Weights of a small transformer language model: no biases in attention or MLP.
MLP neurons of a small language model. Each row is named by its layer, matrix (gate and up: input weights; down: output weights) and neuron, and shows model dimensions 32-127. Each number is 200 + 40 x the weight over its row's rms, rounded and kept within 0 to 999. A neuron's up and down rows have the sign that makes its largest values positive.
Before each neuron's rows, "fires before" lists the tokens most often just after its 100 highest values on Wikipedia text that the model never trained on; "fires in" lists the words (lower case) most often at its 100 highest values on Wikipedia text that the model never trained on.

fires before: " |", ",", " –", " a", " that", " the"
fires in: "votes", "medal", "is", "was", "bronze", "grew"
L8.gate357,172,185,161,198,127,260,168,138,222,241,161,230,177,229,197,197,228,138,193,189,163,178,204,227,265,208,203,157,210,211,152,208,251,233,180,212,152,227,211,197,209,145,233,198,138,243,290,236,127,198,200,198,237,225,186,122,220,236,143,194,116,161,156,215,233,318,171,179,231,196,199,249,207,178,207,224,131,180,160,214,156,179,232,226,242,235,169,231,216,233,286,200,145,237,183,165
L8.up357,210,200,173,267,176,143,198,212,229,160,203,151,142,191,256,113,216,200,127,222,172,220,197,234,233,122,208,185,144,219,155,255,255,211,243,216,197,213,216,250,151,158,181,211,185,239,285,219,215,251,253,245,260,257,135,191,231,263,227,135,147,181,256,228,250,253,159,137,215,293,179,230,160,181,206,116,66,155,201,154,202,205,220,198,178,184,199,174,223,191,194,225,132,244,142,216
L8.down357,239,231,176,175,229,214,179,220,157,212,213,160,245,244,196,195,153,254,241,213,216,123,171,201,128,224,228,151,253,211,214,192,183,199,235,175,224,173,166,205,138,240,193,205,215,201,171,190,195,169,155,184,208,173,321,204,236,218,219,228,242,208,217,262,175,62,178,301,224,211,222,190,216,203,194,191,170,249,202,178,206,202,201,191,225,157,247,194,162,181,163,205,268,120,213,205

fires before: " |", " of", ":", "==\n"
fires in: "party", "votes", "plot", "subject", "composition"
L8.gate64,155,205,181,187,218,173,124,206,208,176,206,193,257,203,128,244,186,215,232,163,251,195,156,168,137,140,165,187,176,234,140,111,153,258,238,179,238,201,170,226,169,150,151,215,286,151,200,179,134,184,181,248,227,198,184,171,187,218,184,187,247,150,251,254,175,159,95,168,248,224,289,238,173,185,181,205,189,193,236,190,134,189,187,173,276,200,172,228,193,164,158,223,208,194,155,242
L8.up64,210,224,220,187,213,164,205,158,96,262,131,231,218,263,203,198,207,199,152,166,158,187,176,164,206,224,131,161,242,129,217,196,205,192,207,193,192,250,213,226,203,221,280,212,230,170,262,175,211,270,201,173,147,234,157,213,151,176,238,127,145,194,271,256,150,154,212,119,219,166,239,216,285,152,182,209,175,191,179,162,189,192,197,262,236,198,152,161,218,193,192,303,203,267,113,201
L8.down64,170,193,222,221,230,153,181,181,220,146,214,188,192,239,162,193,178,208,260,199,180,116,254,207,162,228,270,168,231,193,199,252,227,209,209,198,154,189,188,210,198,250,144,244,215,213,198,229,183,215,221,258,277,215,151,231,208,217,232,177,225,246,156,135,228,149,164,170,200,183,276,273,110,226,216,130,283,235,179,193,206,173,126,156,149,197,201,269,186,186,181,118,232,206,211,225

fires before: " ", " the", " a"
fires in: "in", "born"
L8.gate426,134,164,232,172,158,166,207,159,232,216,183,88,296,296,217,194,270,124,208,242,200,184,272,198,173,196,247,191,146,298,233,227,219,182,158,195,228,195,161,189,170,178,76,180,140,222,216,209,164,153,127,122,207,241,201,112,212,247,166,151,166,189,188,212,248,178,200,179,196,162,191,218,153,219,206,249,228,233,187,262,215,186,162,224,175,223,245,157,192,220,248,219,210,275,136,237
L8.up426,252,246,261,166,246,192,196,195,177,239,203,206,236,231,258,218,218,230,228,201,204,229,187,194,135,200,167,187,156,249,198,248,256,207,221,225,204,227,229,151,200,183,203,245,228,245,209,153,165,214,173,164,239,147,330,237,197,172,212,171,125,188,159,184,272,248,204,191,157,213,137,218,189,248,189,204,184,204,105,170,197,182,183,204,171,228,130,243,191,161,235,80,147,193,145,160
L8.down426,144,198,226,277,242,196,222,227,223,162,239,206,203,219,259,248,175,198,251,181,179,157,252,187,186,276,137,192,260,212,172,179,193,191,165,216,257,136,137,143,242,147,182,196,157,241,219,219,166,221,177,228,200,197,170,185,195,200,171,273,264,212,238,194,228,179,213,202,149,188,187,166,215,233,262,223,195,176,162,268,214,268,257,217,235,276,226,163,159,184,170,248,258,231,246,168

fires before: " ", ",", " –"
fires in: "january", "may", "april", "february", "september"
L8.gate400,143,207,163,276,160,153,146,272,161,235,157,153,161,182,195,130,265,266,139,229,248,143,171,175,226,124,233,131,221,163,154,170,180,235,221,250,228,255,261,278,231,208,239,208,252,263,155,181,314,237,180,184,219,220,171,213,190,210,206,258,151,240,150,239,161,166,222,204,164,233,245,182,151,166,276,213,215,164,194,177,158,158,156,229,168,219,205,222,197,233,167,200,247,288,204,234
L8.up400,178,210,200,210,221,173,259,204,196,218,177,255,203,197,158,191,229,237,165,219,226,208,209,192,211,122,278,143,191,160,130,129,204,204,205,156,245,176,206,197,143,241,205,163,235,228,146,195,210,185,129,162,144,172,207,182,269,185,225,246,91,249,158,171,142,200,223,157,234,194,248,228,162,172,196,263,116,248,216,194,199,222,143,196,145,180,237,124,226,168,244,174,301,233,185,260
L8.down400,220,193,188,210,248,111,137,146,164,163,203,167,210,250,109,198,167,223,205,196,213,213,149,178,229,285,152,231,182,200,223,236,90,173,229,175,194,172,199,164,213,180,173,240,135,223,211,187,209,298,164,171,241,137,136,272,192,280,171,143,233,184,283,183,201,119,213,213,165,240,263,155,197,260,221,221,183,227,238,188,193,222,265,272,250,220,194,203,217,197,205,207,224,172,159,164

fires before: " ", " (", " of", ","
fires in: "january", "december", "area", "group"
L5.gate222,221,239,209,183,236,230,177,189,183,221,189,130,168,235,160,199,216,188,202,144,150,202,110,209,231,124,199,249,183,220,158,250,204,255,215,164,240,177,204,256,257,142,212,177,259,270,196,176,138,224,132,175,181,202,195,152,134,282,199,149,243,232,187,187,139,170,191,187,224,186,174,187,195,191,183,236,211,255,231,244,193,196,184,188,226,184,170,182,115,251,274,141,158,197,242,196
L5.up222,201,284,219,160,242,223,255,259,188,261,236,196,144,236,261,248,182,188,157,196,146,256,220,173,206,194,231,143,180,218,242,237,219,278,184,160,157,178,240,223,223,139,278,172,220,212,254,153,208,231,114,242,250,249,180,129,211,215,242,229,227,196,184,208,179,258,185,211,233,220,226,213,174,181,220,173,184,184,154,251,147,209,186,167,188,204,143,221,131,243,269,186,223,192,167,237
L5.down222,178,145,179,202,188,126,187,160,230,147,157,171,231,144,209,220,195,209,216,251,210,157,211,269,180,236,231,169,229,142,201,136,166,169,222,206,249,200,139,143,156,271,182,226,191,216,198,198,231,192,190,195,185,146,166,231,217,149,224,297,176,190,168,206,282,168,226,185,150,208,269,208,203,198,178,138,192,173,234,161,221,202,228,205,183,247,240,158,335,145,233,240,249,194,153,220

fires before: " a", " well", " the"
fires in: "as"
L8.gate243,163,218,168,187,268,224,148,270,217,168,151,189,271,209,86,202,237,249,165,140,215,190,171,189,178,191,138,177,194,232,182,132,255,191,163,293,197,169,198,140,163,196,217,244,198,255,158,155,170,168,209,159,140,175,235,197,220,236,201,209,280,142,239,221,249,209,148,160,139,216,207,187,296,252,220,219,216,209,287,238,174,261,176,266,255,150,173,182,259,139,191,201,226,172,260,182
L8.up243,170,272,240,236,156,211,296,168,164,236,286,160,174,200,147,214,128,149,222,215,182,246,216,165,156,220,179,214,220,221,199,191,226,224,174,174,159,205,178,176,217,227,279,252,141,253,252,242,203,212,215,185,203,231,205,225,233,164,161,183,176,174,193,160,156,239,251,152,172,216,266,160,249,227,158,193,250,219,236,257,161,152,162,119,309,147,208,270,198,196,201,205,244,192,199,223
L8.down243,250,201,207,172,306,232,131,221,139,164,237,234,176,159,224,162,192,235,243,219,176,120,193,212,186,222,155,226,241,210,197,234,164,231,234,201,282,212,141,176,149,229,239,220,252,228,230,186,204,141,189,175,201,193,259,212,162,215,215,184,177,197,200,313,183,209,266,227,207,216,209,255,254,251,188,140,176,164,186,175,248,127,125,214,121,192,153,203,188,228,166,185,175,186,162,198

fires before: " the", " D", " a"
fires in: "at", "of", "by", "during"
L8.gate440,238,220,244,207,241,151,233,197,129,232,254,184,110,242,121,164,259,198,194,259,192,171,237,218,218,268,159,171,178,147,227,140,199,214,223,181,109,271,202,179,214,210,152,203,242,242,190,125,232,236,180,125,170,178,216,147,216,174,251,127,209,183,193,182,185,145,211,174,302,229,188,211,221,157,184,238,162,239,190,242,249,135,286,132,232,188,228,235,175,121,172,241,226,199,157,131
L8.up440,205,92,216,217,237,183,150,235,215,253,160,168,140,198,193,186,215,206,259,165,209,206,173,181,208,220,191,182,224,203,294,164,161,228,194,265,126,155,195,257,203,170,161,179,190,210,163,216,194,137,211,171,168,261,96,174,184,184,165,156,193,191,202,151,176,160,244,248,208,138,185,233,220,182,219,173,127,274,201,261,171,189,181,260,249,92,218,240,168,155,195,199,129,171,185,172
L8.down440,230,186,256,141,170,126,218,224,220,220,239,190,217,221,227,197,167,185,228,281,204,177,176,275,237,260,224,207,149,201,218,163,199,257,212,191,247,230,218,157,247,234,174,183,250,270,215,122,254,225,176,129,189,158,220,217,266,161,224,167,210,189,250,239,202,158,132,128,166,212,179,208,150,240,146,260,224,244,177,171,234,208,180,147,177,194,137,176,241,231,155,138,228,203,164,130

fires before: " "
fires in: "december", "july", "november", "january", "march", "june"
L5.gate308,159,187,265,138,143,221,252,217,204,155,192,199,147,134,263,177,202,226,240,204,131,248,250,180,236,160,229,169,247,155,87,222,253,224,194,232,214,244,184,164,211,142,184,147,147,180,133,204,246,202,136,175,128,176,180,222,160,164,145,189,111,212,231,210,228,201,183,263,209,240,150,171,240,202,160,139,121,205,225,195,160,197,188,138,217,205,196,219,291,194,197,203,122,214,180,177
L5.up308,215,223,218,270,181,220,213,201,180,189,165,170,260,221,244,199,171,189,232,213,158,180,205,208,208,142,197,261,159,255,154,250,157,241,229,219,116,237,238,262,206,182,218,168,214,240,148,206,220,194,192,235,166,259,232,198,263,182,172,229,270,250,245,187,97,217,230,246,208,175,161,218,158,219,159,255,194,215,267,166,223,167,160,186,159,202,202,207,139,218,178,228,196,175,183,171
L5.down308,261,246,207,201,169,184,176,185,160,244,185,153,133,176,107,144,237,164,200,228,233,173,180,218,245,227,132,141,187,214,286,176,169,122,237,171,224,153,146,180,208,323,173,174,290,239,183,144,197,226,217,257,251,190,205,227,213,169,235,183,194,184,198,158,169,214,168,131,204,221,252,262,149,201,173,207,243,206,156,243,168,195,136,169,195,206,156,214,184,197,193,276,157,177,226,191

fires before: " ", ","
fires in: "march", "december", "june", "july", "november", "april"
L5.gate171,211,203,218,229,220,182,223,268,243,235,215,157,247,206,285,202,194,120,177,103,250,175,240,221,183,162,97,262,175,217,208,221,117,258,200,123,118,172,195,183,230,231,217,180,161,189,222,223,197,232,172,221,215,254,224,265,195,223,182,196,245,176,173,161,199,268,142,169,202,175,152,221,201,170,219,123,176,200,175,218,216,179,193,233,259,184,200,228,223,199,179,194,241,246,269,194
L5.up171,197,193,189,179,181,202,170,203,147,253,197,212,174,209,215,230,213,128,242,213,211,163,202,174,207,200,201,192,184,237,165,183,192,121,304,143,196,138,229,254,271,170,246,184,207,203,214,237,197,194,97,195,186,212,202,212,207,232,187,257,233,159,211,261,205,158,156,187,174,209,204,188,178,266,197,150,210,137,249,148,208,240,192,199,155,195,121,162,227,229,167,180,99,257,194,182
L5.down171,220,177,197,208,278,219,182,172,276,231,266,223,264,174,244,195,170,255,187,191,210,226,171,217,262,194,234,206,239,154,189,214,200,235,206,227,199,263,191,174,149,188,206,239,197,223,253,179,239,184,251,204,233,225,172,233,166,143,174,202,178,221,210,165,172,165,247,242,209,207,269,126,262,184,268,262,181,223,171,185,201,164,220,214,243,225,223,206,201,168,198,188,296,207,242,167